{
  "hidden_size": 256,
  "intermediate_size": 832,
  "rope_theta": 10000.0,
  "tie_word_embeddings": true,
  "init_std_down": 0.0,
  "optimizer": "muon_variant",
  "learning_rate": 0.0168,
  "warmup_steps": 0,
  "final_lr_fraction": 0.1,
  "train_tokens": 224400000
}
MLP neurons of a small language model. Each row is named by its layer, matrix (gate and up: input weights; down: output weights) and neuron, and shows model dimensions 96-223. Each number is 128 + 32 x the weight over its row's rms, rounded and kept within 0 to 255. A neuron's up and down rows have the sign that makes its largest values positive.
After each neuron's rows, "fires in" lists the words (lower case) most often at its 100 highest values on Wikipedia text that the model never trained on; "fires before" lists the tokens most often just after its 100 highest values on Wikipedia text that the model never trained on.

L2.gate328 [156  99 214 127 122 116 136 134 140 122  93  70  76  31 166 117 171 154 101 144 178 119 163  70 107 128 128 126 156 145 173 145 140 115 118 136 101 167 185 175 126 110  92 161 107 159  77 109 142 122 155 179 126  97 205 118 115 109 110 187  99 125 141 102 101 148 178 102 120 137 133 101 118 132 124 123 128 167 132 124 111 141 155 124 121 143 167 112 146 150 131  70 104  88 179 132  67 105 120 219 117 137 109 162 150 127 119  78 132 137 111 197 109  73 147 141 158 164 196 134 101  98 152 100 179 155 105 104]
L2.up328 [119 148 241 111 158 157  70  69 161 116 100  94 130  63 116 133 100 151 107 133  99 147 130 135 140 114 157 121 147 116 182  81  94  75 100 145  34 110 151 133 117 151  58 111 123 156  97 158 136 189 133 140 139  93 191 102  91 167 135 151 152 156 149 109 109 101 218 118 115 115 189  96 117 108 161 117 100 142 175 101 137 136 157 134 119  98 119 112 100 134 126 139 130  23 127 146  85 150 142 166 160 164 151 165 134 128 103 105  27 134 192 149 143 152 142 141 130 142 127 124  88 107 151  95 118 126 141 112]
L2.down328 [164 156 214 180 139 121 160 136 111 173 115 111 156  88 184 148  19  83 120 123 118 152 158  75  91 130 141  91 149  99 133 164 179 121 164 113 124  94 169  73 152 145 122 157 148 154  91 144 110 104 143 126 164 117 117 128 146 130  95  94 173  86 169 151 136 132 149 123 182  97 113  91 128 104 161 133 157 130 141 184 152 173 101 162 139 159 137 113 114 120 126 174  80  89  81 128  82 102  46 135 132 173 188 118 119 163 118  88  76 174 142 153 189 116  90 154 106 140 148 177  73  97 143 144  76 115 183 139]
fires in: "known", "such", "same", "unknown", "referred", "to"
fires before: " as", " to", " for"

L2.gate570 [135  84 145 128  90 118 149 112 105  93 150 150 130 107  65 111 101 184 139 151 208 134 148 170 152 177 106 153 139 116 103 133 122  62 147 132 154 131 130 111 129 128  95  96 137  90 103 151  82 100 140 124 105  88 141 114 103 134 139  98 145  83 104 123 164 123 111 148 164 141 126 198 184  69 121 195 121 147 170 134 125 124 175 121 119 120 193  95 153 137  72 136 151 156 180 105 123  87 116 108 209  68 212 181 147  99 185  74 164 108 113 162 149 147 157 134 112 112  97 136 125 157  93  86 145 157  92 159]
L2.up570 [131  90 150  88  86 141 150 153 147 108 141 177  84 143  86 151 138 130 145 139 212 180  87 137 187 189 184 170 181  68 104 149 134 101 136 126 161 108 142  88 128 124 115 137  93  70 166 173 107 103 128 130 133 123  93 122 116 110 155  88 140 119 172 102 163  66 159 122 146 155 121  80  92 165 105 133 113 131 153 156 154  98 139 100 112 146 157 158 119 123  79 179 143 101 116 143  96  77 125 142 136 112 153 174 104  69 154  40 154 113 140 143 172 186 118 108 122 120 124 137 116 163 147  94 130 163 118  83]
L2.down570 [108 137 104 164 121 152 126 139 124 142 116 146  62 133 171 140 108 107 157  97 117 133 121  73 157 129 115 193 142 138 140 118 146  67 185  98 199 203 122 113 147 186 148 184 175  84  41 103 114 140 146  57 127  82 109 124  96 121 128 129 125 131 174 145  70 134  97 127 170  85  89 163 132 113  82 147 164 119 124 125 127 115 141 116 176 172  57 111 133 126 147 175 118 106 131 150 164 120 142 136 132 148 138 196  82 118  95 106 137 114 138 115 147 119 128 113 182 158 119 126 118 165 170 199 145 111 161  58]
fires in: "000", "00", "500"
fires before: "0", ";", " |"

L2.gate724 [108 122 161  87 141 153 139 158  97 159 182  69 169 121 119 128 142 106 151 107 163 124 157 138 169 161  55 129 123 145 153 147 144 148 157 132 131 165 127  89 144 105 120  78 156 146 113 155  87 172 129 101 144 135 105 108 118 129 159 137  97 131  79 132 153  93 122 200 164 130 129 106 162 127 109 142 127 122 121 195 148  88  87  98 152 134 155  90 136 109 171 168 107 149 136 129 128 124  82 101 122  49 143 108 117 152 146 124 102  94 163  85  88 145 150  96 149 176 144  99 128 144  85 154 130 157 173 202]
L2.up724 [171  94 156 104  98 116 104 137 120 114 161  83 154 105 104  86 100 127 174 108 146 117 153 155 107 149 167 121 157 108 122 102 129 134 156 157 142 217 151 111 162 151 131 127 106 160  96 151 155 120 119 139 129 133 117 127 191 113  71 105  96 133 131 145 106 105 120 130 150 176 143 130 181 169 108 148  97 120 121 112 170 124 164 131  74  83 123  82 121 150  94 148  80 115 189 112 176 152 111  78 119 117  86 140  77 150 143  83 147  97 120  75 141 131  85 147 177 174 115 129 134 107 142 102 144 117  97 104]
L2.down724 [104 132  85  66 158 133  73 119 169 121 132  94 164 118 162 140 192  62 121 117  95  94 134 121  39 124 113 137  77  94 113 160 168 162 117  95  97 120 187 134 169  61 145 123 122 206 120 143  88 129 125 141  83 180  62  89 114 138  97 122 180 145 160 169 111 109 118 129  94 168  99  78 117 164 162 110 188 110 180 194 117 115  77  84 146 126 134 125 159 155 143 162 124 104 135 141  79 123 119  63 120 113 139 122 133 169 134 142 126 211 109 144 100 162  85 128 119 115  98 129 121 157 136 111 141  89 168 109]
fires in: "during", "in", "of", "guinea"
fires before: " the", "a", " a"

L2.gate509 [153 142 163 158 188  97 155 134 120 104  58 141  88 138  92 154 170 127 115  96  97 156 158 140 105 143 145 146  94 100 150 147 166 148  82 118  81 132 160 162 138 170 119 138 156  96 172 138 121 165 135 159  84  82 179 145  99  78 122 132 138 183 134 142 126 103 126 136 123 195 154 121  93 160 148 150 116 151  73 123  57  55 114 157  70 123 164 133 129 102 141 128 161 142 161 109 132  86 106  86  91  66 170 121  69 149 101 148 127 113 109  76 124 190  71 145 127 151 140 107 183 126 136 150 115 103 106 174]
L2.up509 [163 105 146  74 135 156 125 122 120 137 160 155 198 142 149 116 182 154 145 106 102 141 137 128 100 116 147 112 152 172 145 120 174 125  32 157 108 204 140 157 115 140 177 120 163  90 179 141 115 121 128 121 112 162 158 152 126 114 146 169 137  39 111 132 106 153 124 143 131 181 107 113 116 155 143 167 103 130 130 132 113 133 182 169 108 140 163 109 162 126 120 150 126 168 148  78 147 134 106 137 192 124 148 119  96 134 130 156 144  75 101 109  78 138 136  81 114 186 153 151 127  59 144 130 153 173 174  76]
L2.down509 [ 93 113 132 165 146 114 131  98 119 201  84 122  94 161 121  88 194  51  92 119 163 170 162 156 169 101 128  86 142 157 163 207 133 180 147 144 127 154  77 109 113 180 129 118 158 170 137 134  98 159  44 132  97  75 111 159 183 164 155 174 143 170 137 172 148 125 158 138 145 136  95  98 133 133 168  61 181  90 164 146 110 112 136 100 162 131 141 144 169 119 151 112  76 157 141  58  59 182 115 123 100 100 151 139 107 113 129 161 101 151 118 123 125  87 111 154  82 179  77 111  92 108 108 138 111  87 131 130]
fires in: "during", "after", "following", "liverpool"
fires before: " the", " a", "p", " his"

L6.gate136 [100 158 111 136 116 111  86 133  94 181  99 135 138 226 110 129 118 117 110 151 125 115 119 103  97 142 167 195  68 136  66 125  66 114 129 143 170  60 152 120 139 120  46 133 108 159 118 177  71 170 121 176 149  86 132 105 126 137 131 131 101 100 145 149  49  97 140 131 181 109  97 122 147 109 172  81 115 168 119 109 128  98  97 138  93 152 111 116 162 112 141  77 105 110 160 156  87 117 142 115 110 173 162 145 101  99 173 158 133 152 113 168  88 166 133 128 140 155 103 153 227 144 190 138 119 149  82 149]
L6.up136 [ 52 149 124 142  79  77 185  93 119 134 111 111 104 161 199  38 135 121  76  98 110  64 109 139  99 151 171 123  79 123  75 116 135  84 134 106 133  37 123 185 122 159 101  75 141 142  40 113 138 157 127 103 137 134 115 130  58 111 112 161 103 140 119 181 134 158  97 116 238 130  94 136 102  88 109 131 158 132 187 103 114 171 116 110  80 209 144 151 134 143 112 111 104 146 183 122  79  99 127 151 124 148 157 157 187 112 162 136 138 191  81 104 179 154 159 104 165 148 147 142 142 142 167 134 159 146 136 214]
L6.down136 [ 58  84  87  97  98 142 133 150 107 130 109 149 114 150 128 161 122 149 101 136 222 127 107 137 129 158 125  92  83 148 108 197 106 104 123 135 164 134 188 171 103 177 132 117  61 149 113 167 164  98 151 126 137 122 127 135 133 150 108 101  73  84 102 154  93 138  78 137 122 175 130 175 111 164 113  97 196 155 157  84  94 108  82 129 149 166 179 129 128  64  87  99  68 115 170 149 105 134 151 100  85 112 177 177 163 141 131 138 136 103 125 113 112 134  79 104 142  81 177 204 164 160  87 173  81  84  88 188]
fires in: "1", "1st", "a"
fires before: " |", ",", "–", "st", "."

L2.gate355 [ 98  69  95  84 164 123 127 124 153 139 167 128 144 148 100 131 136 119  90 166 148 103 147  84 102 157 103  99 110 133 120 151 153  85  92  64  65 182 127 129  46 126 153 145 140  86 114 147 150 130 169 174 116 129 169 103 138 137 148 127 158 121  90  99 151 157 135  60 184  90  99 157 137 134 100 122 179 116 143 103 199 100  95 144 120 137 115 133 126 147 130 150 143 106 109 126 126 135 134  77  96 133 153 152 196 117 189  90 133  83 150 147 180 123 150 132 139 160  98 134 121  83 139  51  99 194 111  92]
L2.up355 [141 115  96  98 174  69  78 192 169 120 138 128 144 119 108  96 117 183  93  92 104 183 103 153 137 131 135  62 180 150 123  77 182 133 147  79 164 166 148 113  71 113  88 111 103 106 183 131 134 120 138 176 158 105 123  75 126  97 107  92 117  88 111 154 148 204  98 104 143 143  96 115 108  95  99 125 149 166 122 157 134 156 153 134 141 144 113 155  62 144 147 161 202 154  74  60  82 161 152 135  94 161  92 199 102 124  95  82 179 106 122 130 121 172 156 144  85 157 132 148 104  50 146 103  87 132 133  79]
L2.down355 [144 146  84  43 178 119 152 129 134 116 137 132 120  98 131 129 142 196 133 140 126 105 172 178 120 130  77 184 103 124 111 166 138 144 199 109 207 128 131 100 121 109  66 161 136 132 143 140 147  91 179 152  86 102 100 119 159 119  98 146 153 153  90 126  44 177 147 105 221 160 107 163 173 135  86 118 137 129 138 117 223  78 160 150 171 132  95 161 193 118 128 143 121 102 116  56 144 169 135 116  70 122 158 154 147 153 135 132 132 139 126 123 142 150  72 116  52 103 144 146 106 152 128 167 123  82   4 166]
fires in: "2021", "2020", "2018", "2016", "2023", "2022"
fires before: "21", "20", "18", "16", "23", "22"

L2.gate281 [ 61  98 159 171 132 105 126 157 169 137 108 121 147 132 148 131 156 153 138 162 135 165 178 109 124 133 128 116 137  99 131 122 129 112 162 101 113 155 133  54 129 172 139  98 129 146  94 108 155  68 122 148 149  80  77 154 138 163 163 149 145 155  85 140 128  96 147 119 118  84  82 162  59 103 131  94 156 118 134 124 173 114 156 134 156 117 167 143 110 130  57 154 149  88  95 202 165 115 113 136 185 135 106 103 186  93 110  92 148 123 109 116 103 143  80 101 194 117 155 153 113 104 172 103 191 121 123  94]
L2.up281 [144 138 136 154 111 123 128 155 224 148 131 126  99 119 130  96 126  98 169 144 119 177  97 101 185 177  95 132 126 109 144 181 112 127 138 139 111 103 146 108 105 209 132  84 128 165 109  62 112 123 175 122 157  79 105  91 116 104 192 137  45 147  66 148 115 158 105  83 148 151 147 154  76 112 134 115 174  98 161 139  90 114 152 171 148 129 125 106 111 151 116 111 120 191  71  77 175 118  88 143 170 140 103  74 124 142 151 139 174 144 124  73 100 144  96  44 124 120 105  72 109 119 202 121 149 109 101 148]
L2.down281 [ 44  90 124 121 133 127 138 163 151 190 122  59 146 157 122  96 164  83 105 124 105 139 154 153 109 106 175 125 140 156 118 137 153 139 164 169 161 140 130 106 132 148 172 139 152 120  36  99 156 128  68 138 129  82 150 186 152 131 133 136 119 131  58 122  72 135 158 154 170 120 158 110 128 133 116 165 153  53 129 186 106 168 112  87 120  91 201 153 133 170 174 140 114  90 102  76  91 138 141 126 138  96 113 106 157  93 157 114 127 153 123 134  91 135  83 108 108  67  81 117 205 103 120  58  95 145 118 161]
fires in: "total", "win", "size", "death", "turnout", "age"
fires before: " |", " of", " votes", " was", " to", " form"

L6.gate574 [ 90 125 145 136 149  84 101 164 121 130 101  83 121 106 154 113 169  65  94 126 151 117 151 125 137 137  73 158 160 138 104 148 132  49 116  78 100 158 126 162  73 118 112  98  90 150  93 116 108 134 132 162 116 129 185  55 129 169 140 106 154 143 197 162 132 138 140 170 177 136 175 180 117  75 137 138 127 172 119 193 114 157 132 115 111 136 122  78 117  46 123 124 103 150 101  93  84 106 128 158 178  96 149 127 195 201 135 139 153 124 136 135 148 122 110 113  79 107 111 128 156 103 108 119 141 111 105 145]
L6.up574 [135  97 138 151 134  86 187 129 106  79 107 107 139 128 111 166 137  76 129 121 100 153 138 119 101 151 123 147  90 127 145 149 117  94 134 156 146  90 185 163 115 142 117 101 138 124 157 141 133 126  68 155 140 133 167 143 134 149 102 117 126 118 130  94 146 111 157 108 170 117 137 131 114 105  36 166 196 110 111 154 140 102 139 144 138 120 141 132 177 145 122 148 133 110 160 102  85 156 177 146 143 119 146 133 156 138 113 144  99 165  84 174 134 135  99 154 160  29 140 186  95 107 114  91  84 169  50 132]
L6.down574 [166 104 165  96 201 164 103 102 130 150  85 113 101 103 180 167 170  92 190 131 101 170 175 142 110 163 110 122 129  75 141  81 132 106  71 123 125 124 133  79 145 122 111 135 112 194  91 138 105 129  87 121 147 146 139 132  91 109 142 144 120 132 202 150 135 123 100 180 134 111 151 127  69 146 193 111  94 144 129 138 135 162 103 118 132 165 155  53 101 101  57 100 142 177 159 138 136  74  98  96 153 102 109 147 132 133 125 124 131 102 157 131 161  93 125 126 150 173 177 117 111 156 121 125 209 131 170 117]
fires in: "served", "known", "such", "named", "well", "described"
fires before: " as", " to", " by", " in"

L2.gate628 [101  63  50 146 137 115 107 192 103 158 113 145  77 132 113 192  50 158 115 130 127 149 158 129 144 123  79 107 169 124 121 169  84 121  77 100  98  23  94 194 160 110 225  94 112 117 153 153  90 114 111  55 149 114 115 130 206 133 174 155  64 146 136 145 139 176 129 161  84 147 118  91  94 100 149 143 158 109 110  85 179 149  29 108 160 153 180 100 128 181 117  96 135 147 116 169 146  66 125 118  85 113 191 125 120 101 113 121 140 108 139 145 148 126 139 114  97 134  95 145 123 161 151  87 115 119 138 179]
L2.up628 [117  53 185 130 146 132 123 212 126 110 124 125 127 124 114 218  89 144 152 120  74 109 167 139 200 132 126  98 162  76 145 133 123 161  96 147 117 129 198 197 146  91 167  91 189  83  98 141 125 130  89  63 141  72 109  85 103 114 111 150 165 130 164 106 133 159 102 175 124 106 132 104 134 144 121 128 119  95 147 100  97 127  91 117  95 103 129 135 102 143 110 117 155 108 116 120  49 124 147 129  95 132 147 165  83 142 122 101 100 126 142 136 130 136 130  87 132  95  98 137 179 114 155  64  88  98 118  94]
L2.down628 [156 168 103 121 138 188 130 131 133 142  91 149 158 106 139  77 155  76 182  98 108  92 110  76 172  91 202 157 131 103 104 157  98 158 110 181 196 127 140 103 138 178 104 136 152 118 128 171 142 109  98 126 105  89 141 142 107 151 119 151 210 119 152 124 117 143 114 132 142 140  94 205 102 163 153 182 135 149 123 102 189 128 203  71 135 135 147 179 128 151 177 105  73 126 155 133 120 138 153  98  88 109 100 120 150 164  79 167 129 110 207 136  93  98 115 119 171  86 121 108  81 130 158 102 147 133 104 145]
fires in: "1", "9", "3", "4", "0", "300"
fires before: " |", ")", " (", " |\n"

L6.gate473 [109 157  88 131 123 150 114 141 133 107 183 176 137 121 133 158 119 147 130 159 110  98 110 165 105 147 165 137 116 108 141 103 103 105 149 135 187  75 181 110 160  95  93 107 157 179 104 209 127 134  98 199 129 117 205  56  96 116 174  80 151 166 138 118 125 124 195 121 186 190 156 160  56 171 150 107 153 153 146  73 165 142 151  70 132 106 102 116 103 102 138 151 117 159 136 118 128  84 111 190 131 164 137 128  98 101  89  91  97 123 135 194 126 129 137 110 131  81  86 140 122 113 153 101 121 133  68 169]
L6.up473 [128 136 128 177  92 129  88 113  90 157 114  98 125 108 129 140  87 147 133  59  95  64  87 116  81 136  92 146  96 152  49 179 109 103 177 139 151 103 111 133 147 151 133 136 114 103  90 189 101 116 106 143 176 101 190  91 137  58 134 101 195 122  88 175 167 117 145 156 161 125 117 172 100 155 115 221 162 152 111  80  68 151 126 125 139 168 155 141 125 154  97  92 154  87 147 169 130 144 165 134 115 195  87 120  73 128 129  82 148 107 103 113  97 156 180 153 101 117 129 135 100 120 189 100  93 141 138 145]
L6.down473 [ 84 100 118 121 172 105 131 131 176  61 112 205 120 131 115  95 143 117 137 128  90 101  65 134 125  88 112 105 132 126  99 120 174 124 145 145 154 184 129  83 137 196 111 126 130 188 146 111 133 110  72  98  93 117 164 125 143 144 121 176 113 177 131 131 152 126  84 134 172 199 162 174 128 198 144 124 171  50 130 143 166 124 164  83  93 111 128 135 150 160 110 110  57 122 135 154  71 133 184  85  73 126 170 166 151 148 107 154  54 122 172 102 119 150 116 169 135  92 156 135 188 233 151 136 131 121 110 110]
fires in: "1", "0", "2", "5", "4", "8"
fires before: ".", ",", ")", "–", " million", " |"

L2.gate717 [ 91 101 158 113 162  88 113 134 139 139 121 157  74  61 165 112 112  77 109 131 125 157 156 145 101 116 104 183  60 180 146  85 178 108  97 104 114 155 137 131 115 131 114 186 177  79 144 121 113 117 168  81 123  91 142 174 126  72 113 116  81 186 110 142 110 183 108 152  78  97 194 112  97  63 128 197  89 115 141 144 109 100 126 184 122 143 110  78  99 151  82 143 200 125 129 126 108 159 122 153  84 110 154 139  87  91 143  99 114 114 141 123 114 138 128  59 120 146 173 129  80 137 117  95 155  92 116 119]
L2.up717 [ 92 125 116  94 162 146 173 144 150 128 152 130 111 141 113 214 124  87 132  83 133 125 178 154  98  87 111 155 129 144 159  88 150  70  95 122  98 159 121 128 129 160 115 138 179 119 109 132  77 109 146  82  91 120 118 162  64 110 116  74  76  93  81 129 140 171 113 145  91 133 193 147 116 137 127 180  63 127 157 158 144 101 145 162 135 208 120  99 107 148 111 136 150  85  90 113  80 159 120 136  56 115 118 148 129  96  96 101 136 112 128 102 105  85  95  68 101 169 132 108 101 107 105 105  90  89 145  87]
L2.down717 [137 155 122  89 144 167  77 114 106 149 143 135 136 182 133 154  99 204 143  83  79 104 154 138 118 162 159 118 122 184 152 150  72 136 110 153  93  89 131 130 105 108 130 138 114  86 153  88 151  87 121 140 159 145 106 154 144 194 200  49 128 107 171 146 162 140 124 133 100 124 133 143 132  75 141 139 153  59 211 155 106 122 152 125 131 154  66  84 121 166 144 124 179 112 169 164 117 165  94  98 172 136 113 198  80 175 172 158 134 168 117 105  92 104 120 120 113 171 143 186 122 121 163 148 127 134  87 166]
fires in: "however", "queensland", "adult"
fires before: ",", "land", "ing", "ed"

L6.gate793 [118 128 185  85 184 124 158 108 183 130  70 186 135 147 174 132 108 199 124 146 142 110 152 168 162 166 103 118 166 158 130 137  89 124 134 177 154 132 127 103 130 117 132  98  98 170 160 175 137  54 143 132 114 116  91 112  96 117  95 163  74 156  87 154 113 134 172 109 148 108  86 116  98 165 155  88 153 165  83 130 131 141 122 152 149 136 158 132 120 169 137 114  71 120 103 206 128 146  92 130  87 150 133 160  15 122  83 174  49 130 112 167 155 149 126 110 110 178  92 123 143 125  87 145 130 136 164 141]
L6.up793 [ 86 149 104 155 180 130 121  88 177 153 127 145 137 123 205 127  77 128 145 134  91 132 167 125  99 146 152 147 129 157 156 158 146 141 138 144 127  90 146 139 143  67 123 111 125 126 133 126 151  95 180 148 146 137 162  83  90  90 124 108  69 105 132 156  83  83 160 115  96 107 112 116  69 185 134 119 192 181  71  44 189 216 117 124 134 164 134 120  51 120 115 139 164 132 117 141  98 162 105 144 114 141 134 178 129  41 142 116 107 157 140  85 125 138 142 122  63 184 120 104 147  64 163 149 164  70 203 125]
L6.down793 [141 166 108  40 147 133 111 101 180 113 131 159 136 229 135  98 114 181 136 135 132  87 168 145 127 106 115 124 116 117 170 115 167 140  79 110 146  81 169  98 117 172 145  49  83 179 153 163 170 138 140 154 143 150  98  82 111 123 133 144  93 149 154  90 158 114 168 147  69 100 139 145 139 176 140  82  91 172  94 158  71 116 174 158 129 136 136 121 148 152 126 131 131 172 130 182 110 108 130 100 167 168 144  84 102 109 139 127 137 119 114  73 165 132 155 109 151 163 107 121 140  92 135 112 121 119 141 175]
fires in: "19", "12", "18", "8", "11", "9"
fires before: " |", ";", "."

L6.gate447 [ 60 173  95 110  91 107 101 128 168 132  94 153 129 164 121 131  86 135 123 109 136  86 104 159 112 104 135 107 162 147 151 165 142  97 122  73 120  93 174 160 129 149 170 105  94  48 192 170 131  61 126 104 149 132 117 135 124 155 117 152 178 140 169 117 140 153 129 176 138 162 100 157  61 122 146  85 115 121 100 107 137 101  90 147 157 116  76 132 136 178 100 108 136 154 132 112 134 126  96 203 105 177 178 127 153 139 151  72 135  92 140 174 131 169 146 133 132 173 149 110 117 157 171 124 202 189 139 109]
L6.up447 [139  54 116  84 123  70  79 148 131 107 172 105  94 150  98 103 120 164 121 156 124 126 169 143 127  89  98 102 189 148 128 154 104  70 136 201 109 116  82 150 139 114 149 174 143 109 125 149 126 146 132  94  93 180 137 103 146 154 163 149 127 150  99  40 102 138 155  69 141 176 143 136 123 101 139 168 210 140 170 122 128 166 118 102 124 198 133 169 112 175 140 132 151 108 130 144 106 142 135 113 166 115  81 131 151 120 163 103 132 143  56 140  78 141  97  54 168  83  97  92 118 123  95 144 125  93 157 110]
L6.down447 [ 64 143 175 112 124 112 126  98 109  84  95 132 118 122 119 172 141 119 119 118  86  94 142 152 106 189 129  96 113 126 121 122 224  76 144  50 106 125 173 110 117 130 185 132 106  66 214 136 115 134 127 118 134 115 152 165 163 142 120  93 138 163 152 124 108 138 178 140 153  82  83 106  70 112 159 149 126  73 110  93 122 127 108 142 153 150 104 115 112 126 137 102 139 203 120 139  83 128 124 110 175 199 132 140 132 197 165  25 135 129 128 138 131 123 165  88 148 177 134 110 141 120 104 156 178 114  80 147]
fires in: "however", "that", "2020"
fires before: ",", " the", " it"

L2.gate424 [112 112 137 102 137 147 127 135 150 164 124 158 129 106  90 168 102 107 139 113 154 109 172 114 136  95 134 110 128 140 202 132 121 179 190  87 148  99  97 140  84 137 134 112 125 212 149  96  97 136 110  83 189 142  94  99 131 123 113  76  89  71  70 123  99 121 177 173 112 115 168 167  74 120 136 119 107 126 155 100 134 164 117 125 121  95 212 128 187 150  56  79 120 118  98 106 173 151  85  99 108  91  61 133 174 153 141  68 120 144  95 112 156 119 198 160 154 159 152 141 132 156 104 110 169 167 163 161]
L2.up424 [131  80 132 127 161 147 123  90 147 110 189 164  93 116 152 172 110 118 102 125 156  70 194 122 140 146 107 150 172 138 184  93 101 110 112 136 133 123 130 162 148  75 133  95 128 165 103 152 152 192 118 110 155 105 123 119 113 128 121  95  99  78 108 142  69 151  79 191 162 149 164 100  97 129 127 111  66  70 158 153 163 133 116  84 111 133 139  92 168 131 107 131  88  92 102 122 161 133 115  70  83  81  95 139 201 137  97  58 143 145 153 171 142  91 162 108 159 127 145 158 182 119  73 155 105 103 171 167]
L2.down424 [125  98 150  90 131 161 113 121 107  99 112 115 138 161 141 131 170 107 101 138  91 106  82 109  59  57 156 158 104 167 139 169 156 146 158 112 238 141 123  32 164 150 173  98 116 168 151 161 163 118 106 131 106  68 112 128 106 132 140  76  64 107 164 132 120 124 123 156 142 134 109 142 141 189 128  90 146  78 117 111 100 155 165 135 128 107 167 111 146 173  85 144 146 148 143 143 139 122 130  81 150 161  96 137 163 244  87 152 147 127 188  78  92 148 140 119  91 108  89 119 119  85 107 164 180 114 131 145]
fires in: "in", "both", "from", "between"
fires before: " ", " the", " a"